Weights of a small GPT-style language model, trained from scratch on English Wikipedia.
Architecture: RMSNorm before each block, no biases in attention or MLP, tied embeddings, capped logits.
Training: a variant of Muon for these matrices, 362M tokens, 5521 steps.
MLP neurons of a small language model. Each row is named by its layer, matrix (gate and up: input weights) and neuron, and shows model dimensions 32-159. Each number is 500 + 25 x the weight over its row's rms, rounded and kept within 0 to 999. Numbers have three digits each. A neuron's up and down rows have the sign that makes its largest values positive.
Before each neuron's rows, "fires in" lists the words (lower case) most often at its 100 highest values on Wikipedia text that the model never trained on. A number after a token or word is its count.

fires in: "born" 20, "died" 13, "we" 8, "personal" 5, "weissruthenische" 4, "0" 4
L4.gate191:516469533555499528535506505494540462474549517487514523512490520482511472550486506483475486477492494518525476512488519496504515520522519476517514487491487454500507540469556549507468491519507491487513465483522495454532527455454475487486519523514539466485487525489494513462476479499505534518514504509490508539512511533489540513450488484456519462469468562466526470520564502496500475511522
L4.up191:496491471482513515524507520513505496498515471500503505478489539453505489513432496491541535479486529525470472551481532492528525525520509478525481531481485452502514503462482476510491522507519526447489517525493456461492509503509461479491470482556479443532500488471488524511500487477506495460491512488484476531517537522518513520522484504522516483446546459495525501480505537474480457507489

fires in: "name" 12, "it" 12, "down" 11, "partnership" 7, "changed" 5, "called" 4
L3.gate113:518485538478531515507433472525510516514534486511460503487502487500491491481513525484482539474449500462508541495521488514473482528487489505508487563523469526501466531501454493515515517477515484535504493516518494541512516519534524498547483476501488540475525532499516519511490547469494516506450499511510504494515470489488486500463487528528464510495513480483491445506484493469479487494492
L3.up113:467494466497488560469477477490517477511489441503510493521563509487507467561545484538490547489516467475486536492509466530510488528526496500537458512464478457486482502476497492502491514467491479541481531479484524521467480487498485496538507468493479488540468458490506512453550530532511455455506533481511474503490511469497528490513460503524465484518537469526510489494509558506487453499442

fires in: "them" 18, "they" 10, "then" 6, "sometimes" 6, "generally" 5, "should" 5
L3.gate135:502521493538499497512512456515499505536452527478507493510540459477479506518519460492542478449471561446526430484488481515506582480502473506498501517456537518488553460476488493540470502479520454543480548515487479501494518523488504491469501506554453505496527459505479506480523555492507489438474514517519510512510534501472495473499500484507513502442510452485516487496543518536489481492495
L3.up135:529532546520507461476499442448510492505491444546525497489495523474499468511496484483530511488510478543506570496481456541518490473532511548495487538509528483500485509533522497527493548471517491513512508529483483558526477439497494524465487488483507523509472517513480538502489500519478513511445474480501494538492508481486522477505497552500496504509510456502478466461523503506491520482438

fires in: "of" 32, "for" 9, "a" 5, "on" 4, "civil" 4, "and" 4
L6.gate131:479504564519518472524469527479524480497487550501504530505510522522449483521448496485515494510475523479513482536532549489523495509445492477472496559499473524429508474460508498546497457516478497540504518464508484470498474522511495497516503512518489471554477508524516522495481518478494474553537491501468460516498449509554490532442487501544526550480449526512516521539530490462508509509477
L6.up131:469505519484527461467519515511537478502521513489512509525506522534517480474524508479510491534495492505524526506526511473522527510492487484469497521481471520473523481476513488529497481488557505549488532516511461501495468519478493477519454511544525527533505497494533527465514512484495497435501463528492460502538486497512512500518486502502542510479516499488531437491502461511528501461499

fires in: "website" 16, "each" 12, "an" 10, "one" 7, "either" 6
L4.gate0:516509482524497474480470484459551491498544498547515487524555512492528498490522503455517511475535478497532478477492516476518469503518497478511518452488487491479569478492475491496452449490496536483490528486515535483469480492543495521471500511500527506483532499504541505428533505532501540467471531510512516498481520535546503484468501500474508513480456503481537481514542523532478506536456
L4.up0:531476480455475506475485489512485487498503479486481540512496456506519478502467508509466492483542475498530535511498526442487489535472512486516508502488580482478510520523495470499473509474521515521488479469498487498519508479545485497484514493507485495497446475507442492454497484544503493484454491496531490461485481493526474492506482475475507487502532546505536500448504453520498438495468

fires in: "united" 47, "100" 14, "1" 8, "50" 6, "0" 5, "20" 4
L3.gate253:529501505500449507526473522498484496496527447484490493491499500455503537420475489526528489522519507480472502501480523525506494504524497506516488486489526536499515490500520481497482501481469508457513538507481459508482498468527494462489513508521483477477510511500465438527494519513501518508478546525487536538528486503488502479439529535517487486519532472536500548508516518478487514510517
L3.up253:502481552526533491476434517512513475479502530542480445450423479485507481501507474466501502509459486519526509492488474510486506508534490461496485541501472468502510507529499557530487525477512476485510517482473497505480498478503482484461490504483531492497527469511481512530508511515517576484496504486485523503524541496503480463471496504505486514483562489515513506528510503524514514536521

fires in: "he" 93, "later" 4
L3.gate207:501510481566482441498483491478487507468502521510473510506505512531515428518487520529551516494508504563566492504487430491474455510521525471463499475468499511511485473505468473502540485450547507539528500487486462486522488518479511500500467487543481481545504516494479515466493460497506504563494512533476528480509511527501546515493499487461480490500465492511493505512493478537501511527464
L3.up207:498534488502494505522530508485479474541495551487468485492488496472484489498495523498532503513483492458504471506540512486513481517474518508459498501518531544511481473511511544514438469495503524492485503484549493493527517530528545475506501483554501469510515496503467494458483506456505483457513518515513517487551476505487542488501518432471508504439512466464485500498479471506468502566516

fires in: "a" 55, "an" 11, "israeli" 6, "the" 4
L6.gate291:545514488518479511499535507538505493455498511460483520453514525491491518482498526501471483472489495498474526466513489506474503498466506520517473491510489460541481520506528499527513467472449505426530518518534531500487487458514479508551480514504503463495534489472518544461545504528495512524472478507504516461490472487501484500486493568495498523482491486499539514507477510532499541544534
L6.up291:484483514466522515492501538514463480495499495512483449495515517514517501495524516522492466440456485498521508523524518465517497436546470520498453493486484458537482490551502449507461490459517491487494477492509544512486500475505499551520474450531497475471568470458535480515570518490488521505483486457469500510507438495460506479467472468531515525475521520500520487514504509509486521525483

fires in: "during" 20, "after" 17, "as" 15, "where" 10
L4.gate59:520520470490541513466517510504479483513535538501485583530511515524501488459479533487483521479512495489466454481494494520489527524492496508519483524460469461504464499527503539505522504493524492512505475513518499464518504506455521486511490533510526503517507468526459487550513502511520493435493484476499496459515461496488480522540498525532461492529493521488521527489511479526492498508516
L4.up59:524509501474458468458522536506444498509502490498493473448501495454491476500527478530531521517500485490546495518489565511448542455547530497566496478503455495476470504505471477525518484488476543467509528517471523487479512535465509483465492460428533526482539493471518498525472465511487526510529512509531532501460503473527496542509466519530496509517498514509500513549484478529497472478531

fires in: "this" 40, "first" 17, "second" 12, "one" 12, "third" 7, "each" 6
L3.gate8:518497477516497512484475486460523484484498479536503515526520502520475521503536498497543475553494506509442521502472507498468502493505504467480464481501548540492483505497479462493514496470475496525483457502505486485508503480551510485526461482495468497536490494481510484478548537483541488491503471497490458431486463540446487505542472571494509526520460491493481506521518447491518465501489
L3.up8:496547475468516520461497504495491496520526565472499563471511490513512503511527476461473529525487496494520526521513533517510503508503520521488510483486531459490460479513527536500487441494489467491507504498517507496481485480510506484466445535508506525478495496515488527505481525483529531501456485511490472495550477498441536508495499505520464545530514527462536518503502474545522505600470

fires in: "a" 86
L2.gate163:505500494502500507545536527516499531522500455512541466507490472503503493472467494469501487488475490514532516479466500538499518525473514515507484451497494471490476501523492498452468494477488487489515537522499443512512523500493489505520460507497500487517517563487521470516512472515500501466464500507479496437497482472509510452474513504513556517464503536495445513480479514443546523458489
L2.up163:502458487498509499518510493463440454514483475558526532500488493475491488512469514492477471511522518536519487465524502530489493482536473501535536551450495526513477497481492550446533525499522474519553512511463502456450505511494499535518502518520481468493518482499501483445493523522500479494513509483498510507510482498513536506547496482502421474497550504533451478479488518513474485491487

fires in: "was" 18, "is" 17, "his" 13, "its" 7, "her" 6
L6.gate109:498479488511513546459505469541540472475532528529477484519493551495528509499479489514504482492552425548549493529542503465469517519518479501479468537511509485504511509486519491513520508544528489459507556482504520487510507513509472536495491473535512504570521509515472481506518518536512485544452522560483488504473478504503498481490525483478475472474475485467470528494478518512487511469480
L6.up109:563516479495494495472476525506483480501459489537508488519508475466530542505487528495500529471466503531514513508506529491515456526431465478530501508508491515495501556500497526496530454488479463464523493503468480512493463496466496475466561465547479495555495509464509506514469533451445558527501477509477491440546484467516494510514505471444519509509486468547504526498489520548527520505478

fires in: "into" 40, "during" 11, "reached" 6, "to" 5
L3.gate303:468496459502483443512512530474462483463506496543491523487502495485494508507526512482475511514494517490453514525525499474460502480548487456487487521446514484498516500519475496538483518461538496519460514519525489490519482509465460479529494544522461514509479502531529505520489452496507509510546516473496553468500535519517497507475545539506460507499470491524508503469503533509501545496495
L3.up303:494530502467487472462532528513465523524469501487507520513502479502540531511510522525494495524482485500484488498507514460474499524500540487524489550538471523502505521508487517500466466490489496522480496540523458486478434468507492524490469515552483481523502496613499519493468509540496507524510450509500538487525527515502515539522525514493520549520475530490498473531517513471486546432525

fires in: "festival" 15, "other" 14, "netherlands" 9, "practice" 7, "facts" 6, "practices" 5
L4.gate29:477472547490506493534519482514473463496505497492491486440468475494549500484492497510448483530474489524506472504522470512514539491510508525454546502504494547550475501458501498479451494511510529470477519480493517502481489511426492492532529510520479524547490509502557487518481475498523524489515532567537489520530518534528498516540500544493471544483462509532530505477545497479482498479448
L4.up29:516484558536524535492484515493464490513513527509493549494496513486509517488506532504503467473445523462509458536467471524476486483520463555457497469460465448492466499472506532520540505517507518473495504496495527463472522504506508541476527513513482524532490480482503505532514499473461528545523510495489489497536496531522527504512506484510491498492457505495502505516494469490478514503490

fires in: "can" 26, "not" 25, "may" 11, "should" 6, "could" 6, "to" 6
L6.gate240:473516495500504502532523552511507522465475507508501492472514538476525490508502471436516549497525481500505531466503479515478500495507500490513491538498524506503507503514473534460527535472505494471489552522549556494488493515503463522504490478537526459502502475509473525481518531466466506524521551487498494480520499526511467515482525593540496504461502485515486449526505569498514463472549
L6.up240:481491491522486500465488471539492499533492497496489491508534494457473514479490557500476546477481503499526508486516504524494475528462508466586499517515521536521487489496508518536529534453494490524504519540479496510504481441451485434501494506487490536526480473516493516500457534536493450491498496502530517527464477499468453488508501494514498505469524433476470508506529466531522496524489

fires in: "to" 79
L3.gate301:505512491498539514478476541502502503472472499472514478467497520446511466498495553462518484481468468500513484506515511493479523492532522498523511563529503536505545506510516507487482498430519465534512490555512532500518495501524498492506506524481542483460479494505512530474509508484486506503518501499509536524492521522488480488416545531495497475492449502596522530522509516532513499525567
L3.up301:507514565508543509496500543500513535508480499454509472503524490442542522514514490516525531480514531475524502513499506495479474532476481531493520516495523519480487484524490456451512491513505470509539524468468523444467512449504511521515482485501498490471446505497490528508483518507491519506526504432475518536524525517498547494463543490526483528507457471529515489452494487526501467467552

fires in: "as" 63, "associated" 5, "asian" 5, "assistant" 5
L3.gate25:512490504506479483448469479507553545443465454467483497525487492496494491530448532513477509492480542506542455517458528433471522499512514520517504503512507501466524478513450504474472484462542482455458516508533519508508500479510518466491486457496486453480546469533519522486464491507520504504497488488477482528483516458510472501501552478497498482508510484538503468481483505518485479512550
L3.up25:461510499561552507493528474427502523491518504493490509541513484488470454475479517505491472493465531495529457489483508503511520514554507506497511500491484470494467476512505475491491473505489519504505514545539518491483469480518501446474483480527491520446530478522493492449466523504500474493489520507480495536528496470486473524483515465506502451537477482547511494494495511534512505499522

fires in: "as" 89, "at" 4
L2.gate23:490510494489501528481501513490521527524506502479538508528486520444529493500472503501495513464461533539533477509520501489470553484500495482478498454517458447462500503525506488488493459518477496509525506474451505481504535486489483481514454516520478496458535474504489466469528490530513495511545510509487475479545514523474508576511550503469519515497517515495487500478551511558452513470506
L2.up23:499517465482486546476518476472486533457495463525486516500488474553480508556479554525494530512517531424468468511511536500515509494497509509507539495546481529525494495485449478484537476521496478509539489507483507598501493501502519542506502470498486474499547505526527488473498513530472486498498489549516523499529513475551448517555529505517496473546463496505497507503537502465497484502517

fires in: "music" 35, "montreal" 5, "ben" 5, "whether" 4, "musical" 4
L2.gate145:499490505465540474450461491489510492516502517484448467470535531549506502515496554485466511534527522484475511463503529503519476424490483508517475480492502478501518475476467511517506509489491462501497481483532470511459511486486519507532494469513502480531489493485565534492456516481490475502424438509464492501497471536473468452442508514543504506528497530488480517465457462477474502522521
L2.up145:533518538566537505489436450483519455537526521548443494505504493475495488471472486499523526488457540523503527518499491493518488509524491516509497488502482531504516505514495480488526489471519516486507485513510496485537516428538529541550526474491495506537472493480496510507512521481510508517475472506510499542480519495482511457528517515492517490492488437531474509480497505495489510483536

fires in: "died" 18, "born" 13, "went" 13, "grew" 5, "opened" 4, "tried" 4
L3.gate156:510512496482533523494519492513476457516528505506492519483502477489468562492467563490501506506499512519535540477480515471460455474506515464473500517549531462506499496508468499500494523519462456527491501507520483474479499492481471479457478474496470499505467485495503493475456508489458525483490465531480516464498440501564515489478479543474518501456490531525528482508528513494475460496514
L3.up156:504508490483461535483478537510482484499468488452535466473528488537496471508497507513531506480509515543583465523492536535517486507535495520510537499487499519494547520505530480509486506448525497475484505504504483523482491489464467513501490485458495508504509478500515487433522451490485482488500556512478514494516477519530491483471509557492483544487493488482461536516482532519548482549521

fires in: "later" 29, "also" 21, "then" 14, "early" 10, "well" 9, "first" 6
L6.gate106:511514498555496499523472473489485497497476507502485516505544497538494486447508503455503483504471505525498514507524486472504496535559511444537520490504517509485494518516507479543503498500507511521479493536519527488507492510494482430519521509546487501495506443461486477488479513480543483543514472521491504479470487529479487471475492509468496502519484466505498505502529490497518525523535
L6.up106:519531476535475513520467511483508519495510497505465498541489532488499497467513473503508460487521493471529482475536484493530481505482535529476488526537497483526455498534487467507469456530496495486516466478521455501519501522526534489455429503515455501521564530518467506450492488492484525497491491503465502474487486513512541515517485484467481527473479464520516511496507462471492509484517

fires in: "of" 28, "on" 17, "for" 14, "vanderbilt" 7, "weissruthenische" 6
L4.gate284:504491507475483531450529531515543510522476496514515502505528531442497492501506526498502527493536482517490489522556500454501513465516494461514546511486472558491510508482495478519518451500524501529502485503468493496445465500490489509511474522526508555496461477511518459513524520462492472469508505519492468515477511505504489497506496520507517494486483526517501507506522495480482495572507
L4.up284:499481470495495485440516480506502459494486449509507534472520518517437484488473534539494513523487496550491474512490539529530478541501471480477482486510547470548492504511512537515498451516523512519467522495483506508531543505519507548508460532552466500491500493513501482454543545511460500507494488539487524525482461482469483497464479528516512473491497500507487496504518482500495499563475

fires in: "when" 23, "com" 13, "1980s" 5, "incomplete" 4, "by" 4, "sometimes" 4
L3.gate206:503517524482517504502481537487497505481476480510483522488497481471485501457570440505487510495510509487510485512485526511523541483486484517494492502453515519489462482488441461473536517479500474494453440509511515496475534496457508496497492498479533551501550473517483503534500480500510482429525492523507541502465467510504449475509543503503499469523481514507490525533491494439474514517495
L3.up206:521500520520553522499505496450472473493495541524495515532444524505482484515519465506504455496462530506495550499475492506458489502480523490497546540512471492521492513469496482463518489516549489506488474487519475505520509474519497498495496451476465518518471505536472492476518487474498518491487495509482492486497508503520484514511520496464498480532494537469495491493488467468489433493527

fires in: "she" 52, "he" 9, "medal" 8, "chairman" 4
L2.gate115:502539503508480503503470463473450520477525553512497497496529494530508497480465525484499483541504496487479464460479500497496480496488512479514516520531469495496541507566495506496479450486528505545498518489490484521518535491498456505483551507524505475485476465489496483473509486476507495493510486527454457510531482490536468533539507476483506547515502539492480521527490472543481552543451
L2.up115:436507510476552552509507472521495506488509474515500536543508471496482439475512557515488477521502478506515493502500517539525486504513526513464494503515496472472467507524493507505488496500472514486518483520488498521509524504510487513439511518483513479494502509477505486497512502517548498437528509546514482479488493511520500491519532472492484502507489509528497516532489542519473552538465

fires in: "0" 42, "upper" 6, "5" 4
L3.gate220:528486507526508497496416493472570467493487447497494528470479493524476513449512475454454520482502485534513472466484467467526492471514475509529491511505524499513459475500495502505507496459482508559492533494467504507507495495538480526507534475501510460529514482518496491516521508485544514524517485456488504466533488528493488485521494499483468462511520484512500505511500510491506468507463
L3.up220:484478502542461465513481483449494490478461453502504495468513481513481477498553495485487485507512502508489490507535563517475494507519462487533470519456531476464474503478491503472456502474508499506503480525519456468519506467503480497465515516507505484499511502529489539541497481492489525519473489499516519502509519464453481477474498505467515490522502460531522518516435492515501463465517

fires in: "of" 82, "towards" 5, "and" 4
L3.gate276:474492523514495496486527488485527544438468466515439533459490494512518521521479539509532459461476496530512487504523533493483447527518480504524511457518500532509495467455492458526503489536500489480485521536491469503511490452459461472492524519495527545532489528495496523528479513491453532500533506495457497467493470482517514499495496499489510538495466548507523532480512519501542504517502
L3.up276:540487513507527502510508498480539536468480482458505457510519500539478466526492503494554507474508513496473490510517531497492516551459563466515535530487523493474471497482471498442498500483554477495495494484519523498506496503533462455503470517494508519478501545463499523476513510457467503546513500488479482531504525482547508512491498520510520461488507481495532495505509485518494518523478

fires in: "and" 38, "to" 9, "or" 8
L6.gate120:510495520520505554509498539541468549517487472517528474468494504491515529535496476501504489482521455487442496495530519530477482500502521470532462509468483516503487462536514500513477471519464518471537498516495467479499552532499488473501548514501531519498534475459499499515480486464524458514518513525512473476509483474525502514507486485482470491546451478526480516484522522464484480483471
L6.up120:494514494494527466484511477477505507511468473508472469512494521507516496515520510531439486507504500490484504503522458532526464463541507577521514518465510525494440492531503554520488501523490516501483515509497483495510466523485510501521469480560520502501502479486489485526496504497505487497499485561517547466475508507495518511544527470481486537518530530501501468476546423519492496494506

fires in: "an" 70, "any" 8, "animals" 5
L2.gate295:490536509489514487482501449485456511498505548492448455491477468522514508472470495490542497470513485496476514478502533531491513504492457502508502510505488530502525485526574530518489487502501521484457519526526512512504487501489480475494513492506439474494482520491501462494489497519511499451506483482511459478493495507512509517478501496477519483479468528535433520470481518494497519477491
L2.up295:518495500507548483473471470488499502470493546514519483508505501522521487471460477454508517500456480493494502508502492497535462481523470466517490482515468482523487491491541501508483496460524513490517525549497538524496500509540460485508533509489502490467545472500469460452476480488515513489469510549504514477506460494507536481532524461464512504506480546509438464504456481494514530518488

fires in: "part" 33, "party" 13, "partnership" 7, "parties" 6, "particularly" 5
L4.gate91:466511472516535500520476512473501474476558553564478515470502489487527554521522518493492513498481471522483438518511473500472483511504443508462472464487468519500514487508502450512540460533467508498479488495522490517500503525544536470522530464509517493522523511499518494493486514506480482484476457494435488513518511476556502496513522513460511458437480498542531568508489486480484479487523
L4.up91:500495529544488499474510513490434481456498507513565497519522519487468485531520532480505489518522478548484496524524529422523539558478500522525497519482437466470512515505531481488514521509495525539497469528520530501497511531485471505449523468477512513475486490461476505507497512529498509458477445515520504503484506472502494496472521493510539511488501496487536485522512535484528494542531

fires in: "along" 19, "during" 10, "behind" 8, "despite" 7, "towards" 5, "like" 4
L4.gate189:526508536512515506477457515522468531505495483504480497520462454454464511480442501517513499495492459494490541462557487535476530468520474467536469497489497508495496483546509474552545522526496492502525476499521464506489529505508477478522542527498480492542479547530509515480466488513498506518527525493498494498490532520484481547473489498452465468502487529509491516509499516466492454533474
L4.up189:506509515522474512512544478521479493504489534467508497529518469459487485513481484514546498499491511464494528524542558495550508484482522482509511524528456495495510513534508504487501526538516525490478495508519469494548469500515488514477517496542501505493494542518505448489484497486506563516468549517473481517530492495542530494516527486494508500500548529528548508522498525511526520517525

fires in: "it" 93
L2.gate291:494524493487507481488484466483469523497520431434490456470536481527535481489476490513496491456515534507527479540462474521532515515480455486489489505512454488475476513490471498491496513497509482523521534479532548475503455535491476494486583517491478544538462489501527504477462517479507492503488510488524508555539506509477517482476533469484511498473513502457511476542471499493504508470497
L2.up291:525474469490522475517494495504492487479539551487480538495512490465521487537479477482508490527541481524529491507505490490493492543496478482508490520457494452491501468450495491544489445481491492485499506465478520494529516486496486475514508488523470564473462474503504533519483515443507522504499488493501556450516436464526503500501491476504523488496462509525468497483478503479521506572438

fires in: "son" 20, "father" 19, "i" 10, "mother" 7, "brother" 7, "kilograms" 7
L3.gate96:453469497498512538472481494513474489499507513463531476458478467519554494540502503532515515482527510533530497495482506480516538473455534518485537516495479556484466488499489506495513488518497476521520502501514513465528541437487478458491528480514548484533471470509561499478464494454506487507503505486525462469448535510507507489531512512488441508497539512502514497491498480493481530485485
L3.up96:487488513491470481521460473490422455490487529471499507520517466491558527504492484558482515452530519530532479537499505474481519538521476483494508496525449533475500530483517489484502533494507507520503463481493507506498516490498479496472536500528537503489478512511534522461486474506547528503521504470526489505484478505511487489552504499483490459535507493543482478492474490503507501550475

fires in: "where" 25, "as" 13, "well" 11, "with" 11, "which" 7, "institute" 6
L2.gate61:475500510498500516486494525500499508503520515500480495481475474467492451461500520527474500462534501477494516482495525514448489512511472506491486487486538464507518501541475468509505499487497488537472492535459478523500478529551479489509512514512496509481493478521494532516499468544517493501536464521519499426466506479470554430503495549452509487509471471532484483479470515489532513484503
L2.up61:475479497478481537483484510492437511488488506495492496543472511510519465485499542485556522502486476495505467520491493493477511498484527502484541533489465470493487486555485498481524518543520511522490449539524501525499501468447480527519499490522471495496535520537516484507521477497528517499500562507454517481510480480498506466477536521523442517482516453534478502486500503505492508497525

fires in: "a" 81, "an" 12
L4.gate153:521479513496510504499482525520559486470491479480475515493493496498507512478501524476493539427512471484556511475531527517476505461499521510486498464481504481474461517534506512527493454472489492477528493515516530497519494483506488517507531502495528434514541492497473421482537519539505525445481491478529464527537513465513462464468516479462506493525532566482527498514514523510534486487497
L4.up153:445490490513490500515515468539552496506521516522478485494495461482542472483502491473478491500487466453516513477534544520519530528479508476480476498507496514446507491529494509508461511489517507489480505522484518466488440540522492531513490494449472502486480506508492502457514486515461492503470522511500511496548510449484542490519510475466532527511532574526469467469466493491517503449502

fires in: "him" 28, "it" 18, "come" 7, "beginning" 7, "material" 4
L4.gate144:491490488507491508479482482479461509502520500513474524456496468488510515507487513474485457538474478493522535490532492507495523507498506509496454486516529499485507522509527514491530535468534508565523497516524475518520497567515502451514491501463501474518521499507490509441473492477445501516518524480498511445515484527513536514490498512457505513496515487480476457483531525485477529503517
L4.up144:511490466513495479490472519511481506530559520493492500472506516521506518532509499484496546491478498501525520525488494473473540491507526485503537466530480482484538478460444534493504528516482494498534487514506520545462547509490475441452495549509487495488504486458484566470489479466489460529511459512523463484493525555472498551520531524518457515478515488483497464533519526500528475524511

fires in: "which" 66, "who" 18, "that" 8, "although" 5
L3.gate165:474519477505489550510475492455507506471495512526507475515495463473512484543483489526510481504519520469531477471492538484528497519529511498531483486469466506491490505508426478537535523462494518478485497492502508467520457523468510465520510479527472516516475490513520547452530487519526515535469480485467524441513497516408513502485530502501505487543509532466455495509489472536483498516505
L3.up165:476484500464506494458495506488526487504487505477492501535478469485450430504453488543494487491517518451485517499501529513513499545548502501483441506495462477509496474498497530516508471476512521522495474501468519505513498490517497533520513493535518525498531529554502551480493489449525477525529484467543490462519485546459489483485514509479533491533503510507476514483525471547464506517499